{
  "num_hidden_layers": 14,
  "hidden_size": 320,
  "num_attention_heads": 8,
  "num_key_value_heads": 8,
  "head_dim": 64,
  "intermediate_size": 1280,
  "vocab_size": 8192,
  "hidden_act": "tanh_gelu",
  "norm": "layernorm",
  "norm_place": "pre",
  "norm_eps": 1e-05,
  "positions": "rope",
  "rope_theta": 10000.0,
  "rope_fraction": 0.5,
  "qk_norm": true,
  "attn_scale": 0.125,
  "bias": "none",
  "tie_word_embeddings": false,
  "parallel_block": true,
  "init": "normal",
  "init_std_qkv": 0.0412,
  "init_std_o": 0.0326,
  "init_std_up": 0.0412,
  "init_std_down": 0.0,
  "optimizer": "muon_variant",
  "learning_rate": 0.00783,
  "lr_mult_qkv": 0.5,
  "lr_mult_up": 1.08,
  "lr_mult_down": 1.5,
  "beta1": 0.95,
  "lr_head": 0.00469,
  "warmup_steps": 25,
  "schedule": "wsd",
  "decay_fraction": 0.601,
  "decay_shape": "linear",
  "final_lr_fraction": 0.0,
  "batch_tokens": [16384, 32768, 49152],
  "max_seq_len": 512,
  "doc_mask": true,
  "train_tokens": 398800000,
  "max_steps": 13616,
  "dataset": "wikipedia_en"
}
MLP neurons of a small language model. Each row is named by its layer, matrix (up: input weights) and neuron, and shows model dimensions 32-287. Each number is 128 + 24 x the weight over its row's rms, rounded and kept within 0 to 255. Numbers have three digits each.
After each neuron's rows, "fires after" lists the tokens most often just before its 100 highest values on Wikipedia text that the model never trained on.

L4.up765:159148124125152185072143129125072126129104137098135149100154126111083132171130136098147147120099132079112120134126174126184155134139122135103133108124152126116130130102103120146177115164152121134129136138114138138164150105133117114089148089065124150163123135138120137108131151100096097105156135123115134114178181145167116144160107110146114120114155101137093113135139137116163072160163166157105143140079089102103111176115090115143098113143121110129146122119118127141113089142130102061118100134130155123136107092105133164120166145163142105183140155157130146155121117108107150134131153131142088167101083084127116165142127118183144151165166126111117096147141080143120117135163145161131136152112115118162139100117119131138133133128140116136120164081177131122131105141163129
fires after: " |", "-", "\n", "|", " Preced", " "

L3.up534:135097096131143082125102159057120144091075167160110156120104154126093155148116113118106114113111161141142111159127113114114110128173128139164122084133105158074150128135101103124137118129109140159132181151136095162134134121123124118162143095093109145110120107098140101116079151180137163110108084129116136111108143143150130155131143126148144099109129128121097111113112080165139187162175125110119117141119113113139173106122118147125128152093129143109096085136146150125104104136131135164142117120116082144147133144130172138159171097130105118098101138103165166167127108089146116134153111099103148084142124115141149134121150158140086075113118142143140157103164143128130144076119166149121109158131146122154141184125132158132129168142103136128116139184165138116134102106119107
fires after: " ", " the", " A", "′", " pro"

L9.up1275:106163097096107127159156131166128177043133126172161153119153143135090116107154111117131071140137114138163164140097162133203079157148122141123123168131125159153174081113148136141117137135125142165123159139149113138118138086169130161093103126143138103183134131126142141143104098155130107111093107063110121134123112136127140136149149079110118121134111117136141161105137102123112138182121129103177128117093129157133123154142142143092108128086149131162102159119139160144085115161146121140147123154103112136125131117136101115156166141163109126151120116161106103151115146127109147098100105118133133142154113132149097131130140131116113134144118105106100074063094142132134120151116127107143140112140121163122109168098126112190104142139184097080157122130135087109152098143124128
fires after: " ", " (", "s", "ten"

L2.up1190:073135106136116114116159111116141141124124108161142113104131128175096109165092092116085151154153147200122122099152087150157104089079165115134105141197124156125116120127152116125149117146124125147158125082091143116124126095146124108138122112108111115122140149095129114164219114135103089158135126139113131141155152140139132121101129157173135112120150152139122144141174161140097109146151171151123135123154122134133139087131073156091139087147102144117139096116116120109149087114113161143106125095131130112129139102112159138111085117164134147084094116140135098144152114110146139136145145116125148123138167154137125137139163132095125122114117140156137137125151119110155152106093101123133089151197072124095154143119157124141117145140113143134105164120142117155177133112131125
fires after: " the", " The", "The", "s"

L2.up1015:090141129130119152124133121179108087107155131129148128137120158130119128144156118110085172118112149155110124114132104106123123143126155115147097093115068099146144150102130161127091087132128128154136113108145128137080145124134126159148141127125066120081098108119112159120134116058142147115134088139142145136132114115149135153145145115151160110155145123125140153164131143074073108151125138114145110111096124144149146120105110127129157129188153090130117123160151115105127173107105149143124134136117148147106125118085116120129109135154126117113098114086129130155150069134125135152147119130159156169144136138136136136091108142076146128129154118130149162120096116154125108113124108119185096138176105134128128140096116077152120107136089145143124109161131087119148133128119150
fires after: " the", " The", "-"

L3.up389:113114135122116137165114131072144132108121120114140130106165122113142119158155125139099126133077153125164120148114152131105133087146142144105125151137103135156096144132122162125144139109096177134177140146119124086154098145110105100107129090158148148144113130125110116162148136165112123157114141108113138096118116115117144148160110116112132141128119137138123137113136127140127126102132149113112115145143196106124129139123155148166140130165082109103152151130106143137109159151123123068093081079135128113125160108095119106146135114101108117150132095157116139126142095179145140118127127152119138173149144124094136113133067082083116108143135099156144095134162148119102133122140141133168137122100097152167156080118136129067141144124155182199131125114117145092121114157123137
fires after: "1", "9", "8", "5"

L3.up378:128139114100135129109152124144147133143121120108130131092084104091139138128106137121120132140183139144165131128135146134097103128152130143121185108120146131135131163103110100078140138120110130124188094190121127144154089130126100101124124100134089177125147133171101108092135122101104079111133107124111139160144146139092110087145140155149157172110133126115129147140115136107148164103109132176130089111119141132160126097152144123085141121109197154113083141117145107104124117129119142158129126111116150118143120144115112133129117097132092159101107168144117129140126131150128115172155137149105139141101107119121118093146135148129139132104125115110132066173133162137116082102099119190122128120141134145135146164129105171123116102151125111113164194108160120166114085159142123
fires after: " ", "2", "|", "0", "–", " Q"

L2.up322:120152102144121124097113120134172145135119142120185107106136156168123158124154094139106149130114120118129149114153145125151113125105145152157150135191108115135177143166170111124096133110125105087079150108111128103084117115151123148142121107093109146112138140157152139140170114176136162150191123123112139178130134107153108106107117186129101118122135150151122124108151156137147099144135129165124136134111119124127141136108107154108130178140101150146121145118106173068143103128123132162116096153143092172144143117126140149109097143138111119096137130149106125154107163100161103115120141130188087092107120090156097141108169144084160122120137123131100181148162136103131149132114113136132098131146134141117124142111138112140134163158095120121124138121071080098113112151104105
fires after: " the", " this", " The", " H"

L9.up213:067143152100122131141140101134139170145087139135090109133101117098067130157160127122131149099138128117108120151140118086150129120140095106175163161145165136121100120103108138075121110150114114107137112139119122122145115123172142144142100134130142106131118120131106151134144155088147100127112090132143151110153153102117110130152090111134155138149092132157117122175130182118110142106108144113120149105079088099111155137098129143099119128119111126140143128107182105112126130106165108108128155177128102134163141171174156122173096121145128162099128156131108134138161123129092132096108112150099149086118117109114114104128076102156103109130105105138129088107109146141130105154119141133157133123121146099119095153108182129136098121142098099170155123108101133166152156150162102
fires after: " ", "–", " a"

L9.up805:128119114141106104154122147126137150118133197131152140115092139135138152094112124121152119137109160176155079111125140138150173108100129193132174145110094110106132164150144164140133151110185164120130084112096103150109129117116130178148123120105144145132157125142114116140130148127125138134103104120092102133167095159108111136156118131142114130142135106127104160127152166143137146147184108168155134102157135150082156101131104122166125128172147105169091123127121100175097170147099124163132112123157138141123119118146179140120110159138140141137112160094139120131123125091141099155151114062132170129181078130160123109135149113119095124135130147124123111122144138129124093188133124115205119136161145140137117154138108152134114142147163102129138164107140081076119156122132119
fires after: "1", "9", "3", "4", "2", "7"

L4.up1052:121115131084156120142122135112122112099085132094097140092129107108114125099137146107138114124154171100091120160151061149116138108126106151106109096140104077094117148132126108141174115113122131168107170141115129122096092111139150123112116147103108109109148116143075098153100101136128159132137123096152098113191130152093124128143086141100141172117137149127138159176082140084101122090151153166101092134159127141106152131114100111073126143129116140145093111135133094140131137163124110134119123101085137105114141117097103158124159136132145152142096140094082154143136082116128095104181125139143113130165123118161120122101150128128139123181151169086122104149152149123176101130132097135151122137120101139145113126110109149134129101076144116144135135135128154136128192107147117
fires after: " |", " ", "0", "3", "4"

L9.up881:121102114173167181082134103164112113150118148141107066140126055115142146126111117133137114149160142117150140141161100099096125108105128180132121163138115149115121158094158127135147117099107139138152138098123131152118102149148124130098102131152150196147138108128105137132133141122129127118148108180140091174130162133146109166164118101155141133111150127156125108154094134149068167135171132115129110130146122118110159154135112123151106175129123118171096147116105121154114126122118139121101105104123104128122145187126119089083129147164116121136099110130158149069164142122142097125124124117103103104180112129131154117152109124131137109149171136102109136108170109130118141183140103133178160124145148109157217121110084101067124162147140125098139140144168128110118127111126078
fires after: ",", "1", "9", "3", "4"

L2.up994:071134152129135145097108113114154099142103113134126101099101146102121136141118126130111138155136134123097107157114140170121130135081087142098117144131155080141162116106131124141117140128159075126132121158079119083089156150114138110160155139159161123152143096128137127135155091153108107145137138146086135116139155148100101122102161120156162140112152105152138162159130129149127115123121107140126156162131127166085125135155135099122106102106129122182160191089168133074126105096107096123119120125135157121125164132144070147143128107087128147078172132109111170119119139130123124103145180130130150112132125101101153134150103121160126140129122134134141078114154094163158125150141162116090178138160113090114108184107110159099143129127162119148083115133152136137138090100166108
fires after: "\n"

L10.up1046:114139139158127147153129167128128125086105120081078132120124141120111139143128139152133071158128146129088155088107101091097136103113154130103101137152105134110093135135124096141123109116119144155120121120140168127131138099167143110101121146136113130113129132092156134129128117171105130144101131131097144112177154134104113127117162159071120125147131163118156132094104118142079144126197108122105132115153128173149150129147125129160145143135123088149118119163134111143123155173091070155123122185135169147155123155108167145134130131153140169147139153083174149110181124084106147126125163109176083149169116121121143129121135101141104125116119155128104136107134105131131132131119150125156132117140154158128111104163101109159123145144120118169163154125125126153130143120079120
fires after: "0", "5", ".", "%", "3"

L2.up1134:109087087105189120117129135147097166141109048137129168133155097147140110116087131122109133163139127092152103125169077136137121126119139117171086141132127145148150086093106144121102126141114183148132159145102129101137166111133118160139135120124119111146117177124139138120135134074121132165153105133130122144169136132116156108152136122114130105137159123105109124150160103091137161168157123143143111179116118104128146106087108116122129134118120150144123114138132154102121071125125131137145091127163132162159165100117136117160098124109066115110108073124115147160193139109156168132127126136108149139120148126103148109110128133143134156121138129162099125100096152160109208112134095129131111149141152116107099132154141136120119142157146120133102148158150097125147125074173151
fires after: " the", " The", "The", " |", "s", "\n"

L4.up1203:102109166091164131139121087088174131106130163092101146119154127147139109114140154144111131161135149124125178120134075145138147148141174098095080137136142137163147161168130101104161116125117137110102116146111101121091138131092115128089129160139082148079164132138171131122145130135146181125128152127139117101158132139099114153133146142074110128085122134086119114124130135126134120128121146165152113163149180141160166180128177142167146127151167129124102110116138146124121125132148113107139094132134099141153118102106116104134120125139160133121128169129142148154181115119106107123148104130139181077124110146181155106119104113123152203189103119129134120096100138124155118136106149123145106108072109148124129123143112133135119101101119165153118171084137084170128145156136110
fires after: " ", " |", "as"

L2.up412:119087095109173112116154123146126116138148145123142076141140114116118100117109125112154092131106153130132136132145134126148063126079145114158151104108146106104143145087072110071174113119118159138146148097114209138132123148130097168090150139090098101110073098135120120127114155040137117140117134114107118142092111109144108123118105154105141131152145120137119133088109140115116144129135129121135174137122126115104146178110129145104109152131122120104175150164171131133127150170140132125141103117129082160117126143126136164155098112133097125117088110107134154098133132116122090109125133138175123176150126104143136107151145105138156120103172128115140137135134111120117098108117133132093135155106121126114157138091138141136137138120185157118106116137131107091137078116130129
fires after: " United", "S", ",", " North", " the"

L11.up994:117141122151094130139143146135123152130102136094094123101171148110141111154135148174133106145172082171087114123123123138150113100166149118109131157157151160151147108092153102132138124140143138104115090136102113095092153107140104073142150138095071101131126127130108151121163093106161133116113107121142145104191104103159133093119106157154151155174102163117098118130114153139118159139129149130071113178120141171133161151127103165124081131110158112138131169143152096150150148115121094153098145155097149166143150117109085082138113131163156120140107139121119137132171123137119117125145098140094169139101119113097136104149109170158107127137167112133163136128128089151093157109117087122130132115102163107093119173108106140146178076115150106103095095125131102130119090141107122
fires after: " ", ".", "\n", " the", ","

L4.up710:154156131107121134105138178107121128171144161130088103134100128132128133139132169162121116126168162133091098137133092136108107137102101090146171152127130145122088105096122130132121108171120095111129148120079156137114109142128141125102117099149112117144122113125095140136134195120103092126138128109109170102134152120143153103134155079155112136111120120131105169113146133105155150085150134111116078085065184149142113111141108126132139134121161161121137064112110129102126109109148121156116144127151093100135119147148127122133142117145111099124112148136131124130164110132158108140160079150082090149149122122156151148146159117103124158143089126131120136104141133120117102094147145129136144133120065124131169154148156101120144103131130164170088155135133068155155146111125121
fires after: " ", "-", " un", " con", " to"

L4.up542:080123126134152125118083081163095142122117077171130137133151081117108152096166158112114095136119150127114101090113079132136055157113150112107136151178117121156138134152119109131127133129126184141128114154170103140121161146128130113144098102120086107058130141140110144173158135115100127173138117131126109109129110101107137124145126146127119128073115135102104162154127136103136108129125165123112146113121114142134111112163163182089117157125134113119146130150120165144153124142137125132114123131107122110120147130165145129123154113129138089107143124103167140153135133096131113151142106125140131111107109129116146130112165120127161154183107137159125121104124055114153104111134101152169124135137143122172108116104135144141098125106137139158118130103199151150112145101135124
fires after: " |", " ", "1", ":"

L9.up632:145140142126149162170096104120133167138136137122106118138165120096147123125146104111145117174078119126109066187081109107143148092051111154114082154129105131125062088142134159130116142146098099107142119114121132136138148115066123162129070117080135143125104136144101140195164154141159116154135130119137137102153072116110161094094136099103118135132147128092159152116141129126125102073102120124130124139115163120075126102104120151127129151133129117151139074106135135135135147126120149133132153133129163126145140140123153131117105120150104132150111162098107116140142096165165137162133074131109186143113121141117112104148114090139120095070120109174103115098109105153106102163113151113158145058140150115113109097128105189134106124108152106148162100153124104125132108151091114
fires after: "6", "8", "1", "9", "4"

L4.up823:170151175070139110073135097108159082112127113149105136084130160142106155124151120167139134158147144112107158093145128121130135139127107171123153105108100133146136176145083125141115151113130139133110132174105114138149096134115176133098078125166153150138174125116107091134124138174143140151124130162136111114131104084153097090153095190091170140112120109149114152158149145130081112110147110141115141113108131099101147122138119143118117128082152120139121158118158137103124149152149163079161108130127150126100107119134112156089135113179148160125134158113140142133120099094115104111114165117147144110084157135156140150115127089121160122140090103132156123074074157149129172121107123119132089159151126145093124143148130161133149154150132134114179140126117134160138138131156123
fires after: " ", " he"

L4.up1131:130118163128146129134128111129121154138135140079099168097127140149052147119139126128136105103125130096142152134147165155132123112172088134116170108120120134134123114131072098121081140124199105122118139113124123094126117162126143144077136144117134086162151111152132138144129126155130098165082132135117111102083097098174111113128191122109115100112141129110123166160131119140097133160120144116150062126116116084125129173177137156106145152137108132137147134155140129141115140137149144123121135110163170115137129130133129134089156127107150101110085128103129122128120127112119112153118121115116156106088157115116142134177109137153115140153085092107105126084118178131099132122119148137121115151127144169086110093145099117175111132109110120184128123148124132124101129171142124
fires after: " a", " P", " ", " Ta", " B", " A"

L9.up419:120119098174129074103130163101135127151136107101158113150119086121076131072139103145161108130145130183083143153138123210115159141130129145099130137118125176137055126160081133145137134102131098148131110111122118140147155114109139159103128140118153148137118111157091150134126132118126147123146084096138107123164144152131111154109141145109074152141148183135134177148146148143161107132152129151132142126156127130159172085119160141107139173121121133122113129102117126142162156105134101136157111107162117102139137120100151096104102129137148073125184148150146127091106126126126115163109118129152173122082144117116116135176170116116183134144088140092153125122112148155113128091137118131180157104126138140083131139094148177149163155154139119149111130118149182135120110106136094
fires after: "9", "–", " ", "0", "1", " ("

L2.up66:110100124088168118096129116131116120149099155142085091154121118132102143148145114125112153139114143111169121118151082111157129110133127060110151088152124146145123162107126116126103132145118094082171181110150120115071117151139107138128112120123094090100100111094140146106104141119137111191119101134153146120147152121152183110123113145122104135106091123156133149141131142088084104111157100132163089114138137149154100113137106108091116128136135110084114128154112140133169121108151165086108164120131123121147144146057130112147140135154139127071137130133122156142131125149124134157148126095106115169132139148088116132066167147105171132126130124123133101101130149110148141096140099111123125148125142129188103146186118147099113147139151099154143140086143095156124177181148119
fires after: " (", ".", " \"", "-", " the"

L3.up453:112154141129119103110113132109142122071119128110120181137137127143071159152142066144113125108122096087117117121126108120183149108135115095153145079100127160151119112118168134088118093150100123176151150154128109143165124136167108117107139072122122125109120123097156048118178119159151124130094121133140126092093123135140160096129124172119123136106097174172150123136138127105097109150122161139149104093108145145129146100149107133129123155131125131084133174131141143129075121152133091127133091110172159092076111151115122108144082125132118103103145070150128173124160128100143119125156169152102129083145114135105118138161137134161118114158093110127131121139129132135168111114120121120151094097107106162153111125098155180118115113129083138126080114162135140151095143153112137
fires after: " ", " A", " Ca", " the", " Su"

L2.up979:119105108101144113120130145133124144108113146149147121119119150124107110110085095080118103133136112093144120109090098151129139091107195143133116085206152111114158139112178140119138108126173110139154150101135169111145093123174101159140126129135116097101117133093137124130173134146133110153071108112106114155142129125142094127127119187174122098110157109142095101118142174072106133117151107125136147089117123067124114129148148098105149114137129119117153101116110169169100113126130150169148092136132115135147139131132131123133068130141106077120118112132145143144168163119161136151125162157117098109128169164131138081120177134137130154135108101128155152129138122100115096137117106085153094129170097122135144124169139135138096153160134140096077142177124157091108100143149124
fires after: " the", " The", "The"

L3.up865:160100164142114130115084087094135156089126159130157113089145091100072099181125174156170125126145129148105090122138099128137113154122104178149131130093161132152137127161138112137172101128139158137134147091141155106155137131119167112140141139136084128124102085099108178161134099165129137157117097117142130154124116139110109142110145142117081109144083091144133056125123158144146139032131119107151160159125097133114111114151116112145146116106112121143138122172143142099103161125133157109117153086129117103112111130142102108135135140100123121122072146140114106118151125147120107097145150137124138132151140134130124161148114151082131153081125125113161150076150102139137087092147107155111142117111155131136136115127092128110146098091102116136156178115114148123121116146143121
fires after: ".", "2", "5", "6", "3"

L2.up416:122153134115128129156136173102103126138162106151079107149144136143171174141186143115117108132161137108113110116126158164143085136150137113136118119114118149126151119110138106118121102129160120121074105120168136179172103162150132118086196149156146135141143110123134199103089136158107135115069082159094135113056144120140155167137151122138094125158100146139127092137131108135140169158154150142198157124136123152109179139158145122134124184106131130128125132085134116126133123094155095111181151145104100111134132118128110141109143103131081096140107160113167126099112125131120088131088116127121138105115160113172147143086142114130122160145161123105156138082128125162137123165144156137069086123140129168129115140133130137149098141102117131120159134119107154117101154092130091
fires after: "s", ",", " "

L2.up648:151125156123100162113152134154123118152120132138114121130139107139133147143132112155173123096146154118153102137139146177113149135135088118137128144176159118144139134164107164119140089129083105160144122148067137151130117127146097118117109154137161136155123083141130134122146105144117074114133110133196109126099110114118103156169152150137147115117144108082102105155098101091119107130111111142146180163146146124126130145124146126139173080085175136134109153137096158100122100141128158153111185172126073130097138160114113145134127110134138133075147131097114137129136144125105117073139126117118117108151120157120147133158126146114116104103102145141185119141099111143121135153112117104103177141120130090124119144112111145148156159133129116121129153136130130165167147144154149
fires after: "-", ".", "|", "\n"

L2.up825:109100108090166108125103142126108103112104128141116106130136145147105110114102137133109106157082125126137120139175175147143103118101112150122107110191156129164131135159151159135113149122120123115128138093146103127121109123119098161138091104146121130122147168075103127115161147121074141148139139182130079114183153156164134164135162157174093147153138115083104132127150147092145137132140139130099120121165130108098065108149132098125108116151118111174124131147144174143127124132101156111134095136166136118145101115112119138124134170136111113127137143105136190083137117166135128134116129124107129101079167124101120130143136168118125130107143169139105122132113158132109152121125136113163116115143145140119101146127109107159127151172163147104090121136102139121096096108148098
fires after: " the", "The", " The", "the"

L4.up810:137124110125148134183096160118151142156123160088134127087116073083083095147129098137182153104178136177113106125184136167138156129144116124114119132178148105130135134091132119120126133129154164143151088090132131106142135152119147119130133127120091146095180114093084128111163143117127091141159096119114107125132146128120140149154135098137112101123104118097117105093131149145107128120132111125121131116125154137131103135134135125129101126115144131108096104120111142117105174157162109090159116134113125140159106164131136134078142140160157109108111184108152103084150134153128123137131092119089139120097130147168121115114148132129143152155083076103165115095132131152167049112126120121157095129157116162140165152125093096125135136142108135141128151164159154130155127128133083
fires after: ".", " "

L2.up1188:139113100175182111128079135140158130139117104096121171125167075119142142111144138105143129178122105163152149159113135178149127113131166145081076144164140139131089159134165145138134133117156117105112102162102159091143091138121148116161175159146138113151098117089111097135127128127090154138122133109119126090111118127140126154156112130129155134128142168126106168150127088143112123103156121168131127142147089118084135111151089082135145074103137122146179114134156094117123120117162124149092135115150159136148162124111090104122096148169101158069109112100141136119103142133116127141140098128149139093112131114128174091161138145140129135126120142151130146121140101145108126161108137097120102158138144135149097120113106102123131155148118133109077112177125104105141117147113096
fires after: "\n", " Lamb", "V"

L2.up389:115120146160108140109133147162115132134064147102098171162149136128108089128061150165096132151085139119141117142092124175121167093117119153113136160099111130161105143134092141119118122139173132123131108118066138099123129102105132082114113143101125140135136118111116130121105144153151086145134101113099138149102179108111121124104092129164130162128187119148123111134083142148106042132129121171112112132095126137142133122170122119101140139087117118139117063120167116129134098054155127136108137150118137113120151108110106117124128127160173149129170121139141127086133128145100109102163134136102133165158134142112112078110100094125133147088131133124124132146104128086110109119120115158073134101157118158106117112123106108146139101137166125127141112131115131154121140148190149
fires after: "\n", " Ga", " Sa", " So", " Bi", " Go"

L2.up1016:084175158126101110118159132119114103116119121153147146119177122135131109119133139132099151179115107142152117124139134143108136100109123119152100148165110166165141114163139142143117131116136116137139142059099144114113114102115118150167153136131117125119093111129136145161156082168157133150117091110142096102155095127132145139115130138133082104129144115157125130104102147123130073140091129194113113110107076100097103116095130086166116145125135137193071110119129155107169083116131141136153135118152170134112079100120119173133116175155119107102165115149108148131141142127175145139083083128133151147143102142129135131087164133111211127121111116119114157079136137169146139169098113152149113115138143144110154173134125110158160176139130102177130143139133091105160103129125113
fires after: " the", "The", " The", "the", "E"

L4.up162:126154145130137179086099155114095135109100114132128118123134114138101119143112138167116092131100183153120097097140116146154139113133109145088117106135141142152130147123108112133110145110147151114129076113131172148128141145134125117143135110088098197166134142082103108149119160143129136152103109098106158134101170164093150127105143144126117106151166091123115162127142148141143112140175129191144116127105097156078162115130163125144086166137105140093160142081136149122165171117151153062124123140133141098144118140162128134176088094146142143157131128138085120147081161156093128159120092128107134153106112116141140119123120126137151097094152156170109116121122155151109134124160128128123113130141103150112098111128159096116130141150124110117135141070127112061142116129172147
fires after: "\n", "|", "==", "-"

L11.up1058:131109134099150123152179114125109149114100114128114141083165160112114151114157145108141127139106122148151154129128183127148130124116147116100100162140139132106175107132141114130137109091139119155131116126130123156128115147133167114111133135097155129163194160100109095113168099108146122137200122136125133118088099144136136145135075151151129102160140111092105176110139099070065167120122134079121140123071123144183157089172156127089094150107121112121137086147111146141160101155088137144147097113131118129129112107133106136132109136109151122138109134146125149130114113131092130164129097105145130110105108149142116077132121116138128120115095125112112148147140101110169167154099166148115135086131137126107137160151098061135125162122146122120139060131115110174112138134127115
fires after: " ", " (", " \""

L4.up539:159160099119136165102131106119101113160156158153066151146118135143147141118094169181149112102110149161170144116136162128146127141138108125101076100113106183158110130145111145125130121126148099157122132119110137127150127114115147099104117147131132190126131134118102136144176123121140120128120078152143139137102152093079139148105118153144112124104109109136150156131095100105122140103143102132110110126094107145089128130149141106147108166089120125136171168110162135149126112136101104116155144112177133111109122140129095106126167125143142145144140104150094141122109199134089124093151125153079119144127142126095121116125149178142109107118128135154142120112122150179146162154106162182141143144143093119156131158166131118142132114119097166135103150133114088164090143118102079
fires after: " ", "s", " at", "-", "\n"

L2.up654:172125132148140149139149126167105137162092133106173117137149127154076133136081127101127127143094150098122122106146118110175138101106119065157131092153105097138161113141140163118100129106121118110176154136131127137081147158143145177143142120107110122098097149103131099148161120089106162153102173163099159154160109121158108127095150160133103141124126135116078147128089167100117140103116164119075083154092120160160151104111132106135111116163137112150152129107087159154114122148149145117108095178164119148115109130137119141126124181118132127112137120099102156135112129122139112129112122116139128131145101147124140107142162153120161145098154111134114132157146099088149140140143113114142150159181144147132095150142123132123074125160117131067061132119108127102182118143124082
fires after: " the", " The", " Ken", " in"

L3.up869:141120114146121093126100148145129143137108121126105119097137121105136124087138118111148118166109100122113133133110087093120092155116187180146085160151147087114152132111121115124142112199123135123121115142153155132158168123142082142110139152140131124115106143121172123162154098128161135143142088104158112114115160105090124104139069164091116152128061119146093119103122109128163113138133165152120137082131134113141167148131107186138111150122152112128134167126168112139132130112141126141117121103177105186124115077106147124137158128129119096096125122098122182124159162133096110114146150095127138101116141144120123142165145148129095097100127125092102125114154115122148120159129117126107136143096146133135135111125167111086137146087139120124138146171137167100115163112116180
fires after: "S", " the", ",", " Romania", " |", " a"

L2.up248:103126144113151123133136097104102136104133102111118135165184090100118134179122112124117155163142090116120128133153170152110115103082145105131112163142099167136179162107188158123130109123165145135138119075110098113071139103162118133079105118116070115121100115121090082126177104149106091142183130131111165138141078132148136143149093126130120126165146114107153121125116132145090092161122177111135097142121135130110099130135095149106152094131097161147134115153125159108160121126075154136160138165116130182148125151148150133169120137140090124076111141128136107148143126136117171116128127096116110159138148130146104108129129145115157169133139136160119151111143130141085134131090139131165101114115099099087139119156123120147121100119122141161104142089127115121157130101130144
fires after: " the", " The", " "

L2.up3:135156087118161112107114170123132128151131137113116095104143119117124115089099112143143139165110145144125103161161107122142102162088145129095097126155085148111116093112159100182143123137099137122152127096142114115091105128134087112172101083108091092134108147136119120163143128102105124135121119144092133150140179090132133120125118152142125099138183138161098134158111133140107099098169128124119105152127113095136132174110104086115116073148090147100102147136091177115134122133130148165136109124154110088147152119143101155110159170181127109129121123134104150114143146134143121096152148133131163162136116125074124125138117143074155131162149139175117136168107120131101106117107152147137085090120150155110153155129119094174118150157126116140101133146136081133134064114156127
fires after: "\n", " the", " The", " |"

L4.up361:064116087127125143161140127121132087103124122114133134133094109079100124120128111100094072169101112108128151121125133131148172133137140112090122143118098107142105157129126131153167125163094137130146148193093118130119086127102127116121121077146136111175128150091125153159123129169079110129142108132110128062104125174124184117127127090101164127128161125175130106089116102125119090091139155130138064125165140134146137114114156175142132131158131166111126137118097107140171150143149131109140136073148155127141145160115154138113092125096143138112139132124112116157122105147149117153132144100117122148137128129085130133146088091118124102132152096113133097182132131155142143105107127157154120155116107118110150088128137117114109110113093147137127138175118098168105102091120132
fires after: "9", "0", "8", "1"

L3.up215:162127159122122099115160168158146077122141161168138133147126169121155112139134156158129139058115123095127149120177124136133130143093119101144148128149101140136180155093130158136139079156080131148142133128148144131105136153153133106147102106106118176077145154111124165127157101076131135177126109060157141125130122088135155133126142121184115101125112092150099108142088157095110128122142156119151146131119123124084103099106128096143145117109134174140118134136131134104129143146085120112090099136160112162083150118171107137117098110118133156084103134087162149175119110165140115136148108124109141143108135136113090116117139153142164125113159172135167127121150115139155141138099119140177115149146076153131133159176140133126123117152182108123108139153102117138110116123120103
fires after: " the", " re", " a", " co", " The", " "

L2.up304:142112123185098129125141129108140138155134149111126118130128131114155112149108139133134131122151162150129111119110113164106091150119128134118110140158135120119125097087144116163127126127151147108154149150131122103121092134173087164162064137115104088122112127159110127137163129116156126175148098114167137173098096074144144154162143130135118135136138139111119137079164091149093082133074121185123122121133132107112148132111104125123137123152147153116086100139097154085137106127108132154153102179117167112095117088118155133159126140121156092103083102161157135119172107102184122181146141116115153135133134110112131162136166128118130131133133086150095100177117142150143149092114141123154113143112142148135135087144156104152171112150109154122103134153155088163140112144163078
fires after: " the", " The", "The", "pur", " site"

L3.up691:152138129138082128089089119124144128158142086144170109124124081070120108154160134087109074150110167114153138133153133163109168120105130128140116148098107107118090145159117103107150106124132118136148131163112192101172097154161134115141161106130108090129131128135081143156109096132133125126132116102161141125135107115152131111109139133114115126126119140084111133158108114125103128136170124123149112197129141108138166104162110124141093122154115098129100152086156107117139143134083136121168120102090119072144149166059118093117109137122159098114122091135108166112147097125165105130130134121108108164148131171115111116129101139072136134135162165117146131120146142115106177120146158090161138136101121169132140125126119123142115156150094125155094128121099109174127114204113164
fires after: "1", "5", " ", " (", "8", "7"

L9.up614:093098166169161091135137143108175147165138120147138160141136175109111104130133137121132121129141125110154113138090119110096160111101105114124122137126167155102153154123131145061122098094125150118123158162159096143160179137151124092141096122141116106111109104082115111149112125151149120145159112087117109090158132140158103114111133113105131131185105117114122108114134122110144128143169137131116118141083157123126111113140135099099085123151094146143135133154143106137141114098126125177110115163126166134102114131137130161171095135100177108137109147129099123126154114122131120063127112142120169137090094051137100121119133143186113094083103117135105091111149155125112099143104120168103138123104156118108124165126121150133163122136155130160108128114105163149126101129106116
fires after: " ", "–", " ("